MLP neurons of a small language model. Each row is named by its layer, matrix (down: output weights) and neuron, and shows model dimensions 330-393. Each number is 128 + 32 x the weight over its row's rms, rounded and kept within 0 to 255.
After each neuron's rows is what it responds to, as a language model described it from the Wikipedia text at the highest values.

L5.down1087 [141 132 132 149 167 138 116 150 116 132 159 114 136 150  99 143  86  64 162 127 141 107 146  98 140 138  98 168 133 144 127 228 112 147 134 123 175  77  74 137 116 144 151  76 128 165 137 186 157  97 124 114 153 167 143 138 173 179 143 135 187 163 136 144]
Responds to: Around personal names. Fires at the last piece of a person's surname or the word right after a full name (Jr, III, and, in), and on by before creators.

L5.down936 [129 160 132 133 150  86 120  92 135  94  92 154 132 149  61 164 110  82 166 174 162 160 105 160 134 181 150 107 205 176  86 118 185 180 207 148 120 102 135  88 162 125 121 117  87 124 147 166 118  72 153 206 127 123 113  89 153 134 169 176 152  79 141 178]
Responds to: Collective or group nouns. Nouns naming a group or territory right after a possessive or modifier, like squad, team, regiment, state, province; also auxiliaries had/'ve after subjects.

L4.down1661 [160 113 143 142 159 121 109 102 202 123 140 118 172 124  64 163  88  71 205 173 131 117 102 137 124 115  77 144 125 124 164 168 107 134 158 113 133 126  95 113 120 151 162 143 118 158 123 142  99 127 132  88 156 135 118 159 108 100 137 137 161 112 123 141]
Responds to: End of personal name. Token right after a person's full name ends, such as a closing parenthesis, comma, table pipe, or "in"/"on"/"of" (Walter Becker in, (Ryan Lloyd)).

L2.down1695 [152 125 112 131 147 107 158 166  93 140 130 146 138 109 139 112 182 140 121 105 169 148 123  96 181  78 121 116 119 134  93 158 156  89 128 120 134  75 151 151  77 111  65  91 157 168 117 140  81 156 128 149 127 158  82 147 109 104 143 141 170 152 177  92]
Responds to: Name/entity boundary punctuation. Commas or "is" right after a completed name or birth parenthetical, e.g., "Otto Waalkes," and "(born 1986),", plus "Authority" fields in taxonomy infoboxes.

L2.down1299 [113 147 150 126 118 164 120 177 142 120 150 112 148  95 110 115 126  94 147  77 167 146 147 151  96 143 147  94 147 122  94 123 116  85  74  89 126 117 127 120 169 111 120 148 184  68  73 140  89 112 148 113 110 156 170 176 141  95 197 127 108  81 141  99]
Responds to: Head noun after article. The first content word after a determiner such as the or a, usually a noun awaiting of or to, e.g. ratio, possibility, only, best.

L4.down114 [159 102 126  87  90 162 146 113 134 128 111 121 162 162 142 115 170 109 191 111 100 124  85 133  83 166 127 168 109 144 111 103 144 119 135 115 169 186 135 125 106 112 131 159  19 144 136 103  86  99 108 117 125 109 118  81  81 112 102  86  96 125 126 143]
Responds to: Passive/copular auxiliary slot. Forms of "be" (was, is, were, being, been) after a subject, before a participle or complement, plus adverbs there: "no one was injured", "very well received".

L4.down928 [203 155  78 119 141 112 141 133 106 120 179 125 137 124 125 110 144 151 135 122 118 151 105  99  78 137 137 111 155 151 146 148 148 139  73 113 123 105  78 175 117 134 118 119  87 133  51  94 116 112 111  90 118 127 181 108  93 128 141 153 190 112 187 176]
Responds to: Place or parent introducers. Prepositions and nouns that open a place, venue or parent slot after a date or "born" in biographies and event reports, e.g. at, to, mother.

L4.down72 [140 128 142 163 119 137 131 163  35 196 106  86 125 216  98  77 115 117 155 153 149  83 102 209 120 130 153 119 140 124 177 106 178 166 136 161 141 145  90 125 103 113 107  97 114 139 105 109 142 124 104 186 129 159 150 167 172 102  42 134 102 139 117  78]
Responds to: Domain nouns in phrases. Common nouns naming a field, service or institution inside multiword phrases, e.g. child Health, psychiatric hospital, ice hockey, college radio.

L4.down1582 [ 88 123 140 126 180 135 124 127 147 214 126 114  95 245 117 184 194 153  90  75 130 105 129 115 136  93 150  73 115  66  43 103 150 125  78 142  97 150 135  51  97 144 163 121 123 125  92 176 148 108  83 128 107 125  69 117 150 132 196 177 113  95 132 142]
Responds to: Sentence-ending punctuation. Periods, colons and line breaks that close a complete clause in Wikipedia prose, e.g. "living in the city.", "(Note:", "the competition:".

L4.down1677 [ 52 142  79 123 102 121  42  39 148 159 139  81 113 136  95 135 125 120 192  87  55 130 113  97 124 135 111 114  64 103 149  50 146 108 109 113 101 143 157 144 136 181 168  92 119  78  88 144 123 129 173  93 119 118 155 172 126 132 167 186 150 130 125 145]
Responds to: Comma after noun phrase. Commas, dashes or a verb like is/was right after a completed noun phrase, often opening an appositive name, as in "only album, Late September", "a daughter, Nienor", "the killer, Winston Moseley".

L5.down905 [153 109  82 113 121 109 131 136 144 138 123  62 139 104 140 158 115 159 133 151 126 146  80  91 162 133 131 112 123 136 106 140 130  84 131 173 166 173 176  97 148 108  89 124 138 149 144 166 146 102  98 154 125 113 170  59 175 148 121 136 160 136 152 126]
Responds to: Crime and conflict complements. Function words or first word-pieces right after verbs of accusation, attack or harm, such as charged with, convicted of, accused of inciting, harassed by.

L2.down623 [ 95 163 120 109 104 116 111 129 122 114  80  70 110 107 158 147 124 146 150 146  95 126 181 139 125 129 109  39 117 112 122 125 157  37 127 144 118  83  89 132  91 100 124 105 180 103 113 123 125 187 105 140 158  79 138 135 143  81  58 114 106 125 113 175]
Responds to: Biographical birth details. Mostly the word in after a birth date or place in Wikipedia biographies ("born on 6 February 1928 in"), plus date day numbers, CJK name pieces.

L5.down950 [134 112  77  80 125 148 113  98 110 111 149 139 154 167 104 122 104 103 114 124 167 133 130  69  25 183  53 209  93 100 119  93 110 159 111 124  78 122  99 137 118 109 108 127 113 174 111 131 101 148 110  85 169 141 116 118 143  69 145  79  81 115 188 105]
Responds to: Acronyms after full names. Opening parenthesis and acronym pieces right after a spelled-out organization name, such as (FDA), (NFL), (SAIC), plus weaker hits on table pipes and closing parts of titles.

L2.down205 [146 109  89 109 127 123  73  87 139 169 200 117 147  72 125 130  89 170 140 164 138 124 137  80 136 146 154  56  78  88 165  87 105  87 144  97 115 155 143 159 141 123 165 115 111  82 134 104 103 104  64 147 113 137 154 167 146  91 101 159  95 137 191 149]
Responds to: Infobox field labels. Field-name words just before a colon in infobox lists (Position, Number, Music by, Distributed by), plus passive by, sentence-opening prepositions, and table headers.

L4.down1140 [126 103 143 118 182 101 162 125  97 154 158 158 147  97  88 160 102 129 116 107  99 225 106 123 128  98 108 135  74 144 106 166 161 137  90 100 129 115 115 137 134 145 119 161 162 101  87 134 131  68 105 105 153 156 115 111  99 103 141 130 128 102 110 134]
Responds to: Head noun after determiner. Common nouns right after the or a that name or refer back to a known entity, such as band, ship, side, condition, group.

L5.down296 [104 136 124  97 176 111 127 144 181  71 106 105 150 116 135 139 183 148  93 144  87 103  80  95  72 104  60  87 127 161 145  91 171 170 115 153  95 146 165 161 164 151  69 125 111 141 115  95 131 131  53  76 175 128 104 120  95 134  74 169  79 106 144 103]
Responds to: Infobox and table field labels. Words of field names in structured Wikipedia data: infobox list keys after a dash (Type, Running time, Born) and table header cells after a pipe (Years, Time, No.).

L4.down82 [166  82 141 101  88 117 144 138 119 132 175 134 122 156 159 111 147 198  74 105 193 101 166  94 200  82 123 134  74 130 125 139  67 110 185 153 134  93 179 126 126 122  88 148 147 159 134 134 143 125 191 132 122  88 110 101 132 103 182 149 100  85 110  84]
Responds to: Headings and plural heads. Closing == or === of Wikipedia section headings (Reception==, Cast==), and plural nouns heading subjects or table columns: temperatures, viewers, ratings, positions.

L5.down179 [134 126 132 162 156  95 135 169  86 113 160 186 108 126  90 125 148 116  94  74  97 192  89 121  94 149 133 118 186 149 153  61  80 104 148 137 103 121 158 115 110 123  94 138 122 117  64 161  99 143 150 148 116  69 122  76 165  68 179 106 163  86  97 153]
Responds to: Sentence-ending periods. Sentence-final punctuation, mostly the period closing a statement in Wikipedia prose, sometimes a closing quote or table separator, such as "in 2007." or "Glencoe.".

L2.down671 [143 187 130 116 130 111  99 115 169 124 130 125 137 143 103 167 128 121 121 128 126 125 124 150 147 174  91 125 153 123 147 143 132 135 137 132 130 101  99 167 154 189  94  97 184 105 101  99  89 131 107 146  94  90 118 102 141 154 173 102 203 104 146 135]
Responds to: Word-initial fragments, mostly names. Short first pieces (one or two letters) of split words, mostly surnames and initials in lists and tables, e.g. Ho|uphouët, Jo|on, O. Douglas.

L4.down335 [ 53 130 127 139 160 141 129 141 124 135 107 138 126 182 124  68 125 121  96 104 157 130 117  89  91 120 145 170 137 146 141  70 127 175 177 181  95 153  97 129  89  97 135 140 142 107  80 154 165 123  47 168 117 165 128  77 128  74 115 159 113  87 174 133]
Responds to: Upcoming proper name. Function words and punctuation right before a name is given, mostly "as" after "known" and also "to", "with", "of", opening "(".

L5.down1722 [122 137 134 109 127 119  80 106 149 140 155  99 139 136  63 129 131 139  98 122 112  75  79 173 138 151  86 166  43 178 161  91  60  74 138 167 154 116  46 133 143 102 124 110 137 129 128 138 116 119  73 151 152 114 131 176 179  85 130 168 115 113 133 123]
Responds to: Clause-ending commas. Commas, often fused with a closing quote or parenthesis, ending a complete clause before a continuation like and, which, while, with.

L5.down597 [153 160 132 113 106  89  73 156 169 128  90 154 167 147 103 105  91 140 170 118  97 120 177 115  95  71 156 155 157 130 151 126 156  95 144 173 128 153 133 146 113  96 159 137 158 138 100 105 179 134  29  94 129 149 162  88 139 110 121 147 129 111 157 105]
Responds to: Word-initial name fragments. First subword piece of a multi-token proper name (mostly surnames, teams, places), often after a pipe, hyphen, comma or line break, e.g. Car(well), V(liegen), Char(alampopoulos).

L2.down1107 [ 98 192  97  58 143 114 184  73 152 103 163 146 145 156  66 112 130 127 145 145 193 107 114 111 131 149 116  79 131  91 185 131 100 140  62 121 135 143 102 124  90 116 180 132 167  82 126 164 156  98 147 107 156 105 142 124 122  96 103 155 130 114  93 127]
Responds to: Clause-ending commas. Commas that close a completed clause or noun phrase mid-sentence, before an appositive, list item or clause, e.g. "girlfriend, Cassandra", "apartment, where".

L4.down1331 [117 112 189 103 164  95 108  93 143 131 118 123 111  85  87 130 120 117 110 124 109 184 116 100 110 123 117 124 168 199 124 107 167 142 156  91  68 125 113 125 121 109 179 137 134 151 126 111 104  93 127  34 137 106  86 116  87 121 159  86 148 119 116  96]
Responds to: Proper-name first tokens. First word piece of a proper name starting a new mention, often after headings, table pipes or prepositions, such as Kil(nsea), Mc(Kinstry), Hong (Kong).

L2.down1267 [ 91 118 104  98 102 123  89 174  82 134  78 127 130  94  95 120 127 124 105 129 128 143 176  83 138 142  98 121  79 123 123 122 169 157  86 136  80 144  81  50 176 145 133 102 130 177 110  99 154 138 130  84 107 131 170 140 112 147 164 122 144 108 180 157]
Responds to: Crime and death nouns. Common nouns about crime, death and family, such as murder, cancer, police, drug, body, often after the or of; weaker on find/found and other everyday nouns.

L5.down1568 [128 136 117 106  87 136 197 170  90 131 103 104 136 120 140 120 110  63 103 128 137 147 115 163 157 144 111 136  82 134  59 103 138  99 127 118 125 129  90 144 114 148  83 149 156 117 167 203 131 156 162 119  89 165 161 166 119  85 109 137  73 101 160 183]
Responds to: Biography birth details, abbreviation periods. Function words in biographical birth sentences, like and between parents' names or after born, plus periods in abbreviations such as St., J.D., D.

L2.down674 [209  69 136 130 132 130 133 126 114  95 152 180  94 143  88 146 122 133 117 134 127 131 155 130 167 136 162 118 145  86 138 145 129  78 143 143  99 170 176 149 172 132 148 119 164 125 161 189 129  91 165 141 143 160 183 123 132 123 129 225 111 179 129 126]
Responds to: Collective nouns and "made". Collective group nouns after possessives or articles, such as family, group, band, team, company, plus the verb "made" after a subject.

L4.down1011 [158  87 107 129 109 143 170 133 114 204 149 143 100 116 114 169 102 181 151 144 146 168 124 119 200  73 159 180 172 143 157 132 181 140 145 109 151 156 148 134 173 156 110 126 169 173 157 142 128 108 138  99  80 126 149  89  93 111  92 122 141 157 113 157]
Responds to: Word right after an article. First word or adjective immediately following a determiner like the or a, as in the great, the best, the following, the only.

L2.down68 [ 95 144 147 120 126 126 121 109 128 119 109 113 122 142  77  78 126 103 100 128 107 128 117 131 137 144 108 101 116 143  98 152 212 108 117  78 141 129 141 120 159 112 124 159 116 161 175 114 151 111 191 109 136 113 155 108 207 142  91 133 129 161 125 138]
Responds to: Post-determiner heads and infobox dashes. Two groups: line-initial dashes in infobox lists, especially before Country: or Urban:, and the word right after the, his, or a subject, such as family, troops, made.

L4.down1538 [131 167 103 173  82 143  87 143 157 146 105 161 123 149 194 103 165 180  93  97  82 100 102 127  85  79 107  97 152 145 124 123 128  95 160 174 119 114 170 134 138  98 113 138 179 130 154 139 126 116  79  74 119 115  85 147 115 108 144 145  99 116 147 137]
Responds to: Infobox field-label ends. Last token of an infobox field label or year range, just before the colon and its value: "Reference no.", "Edited by", "1994–2005"; also "be" or "been" after modals.

L2.down628 [108 122 143 143 179 148 141 148  97 108 180 119 137 126 109 136 151 177 162 103  57  98 136 125 128 121 122 158 130 126 133 129 129 186 121 102  71 192 169 115 147  88 142 119 149  84  96 127 155 149 158 123 139 130 155 128 162 122 121 163 144  80 141 185]
Responds to: Section-opening predicate words. The first verb or predicate after a subject at the start of a Wikipedia section or paragraph, such as was, also, took part, is, plus "career" in headings like "Senior career".

L5.down1201 [ 89 130  99 159 156  82 204 131  72 140  99 146 132 156 132 137  98  78 122 166 140 100 111  74  85  99 108 174  98 109 127 131 150 175 137 108 105  77 138 170 111 125 108 115 115 161 172 135  75  54 132 123 109  99 179 116 137 130  86 135 124 111 129  99]
Responds to: Abstract relational head nouns. Abstract nouns right after "the" or "a" that set up a following "of" or "to" phrase, e.g. intention, reason, kind, role, possibilities; weaker on intensifiers like desperately, very.

L2.down1097 [145 181 101  92 101  97 104 112  68 201 182 124 100  59  97  78  93 125 103 147 198 127 145 110 162  90 112 148  75  75  94 183 102 151  96 101 141 178  77 108  35 171 121 109 151 124 132 144 140 127 138 181 143 112 190  84  40 201  95 145 125 112 125 161]
Responds to: Token after proper names. Connector tokens (and, in, then, by, a comma) or a surname's last piece, right after a name ends, mostly in biographical text, e.g. "Ermitano Doronila and", "He then".

L5.down148 [132 126 122  71 135 145  90  92 103 115 136 165 140 131 157 141 138 128 100 129 145 146 138 170 185 187 145 145  96 114 132 118  87 193 125  95 105 150 132 131 168  62 131 116 175 124 122 151  86  90 165 145 172  63 142 161 134 110 175 160 111 159 124 133]
Responds to: Plural nouns as subject. Plural common nouns, often the head of a subject noun phrase after "the" or an adjective, e.g. texts, missionaries, vocals, locomotives.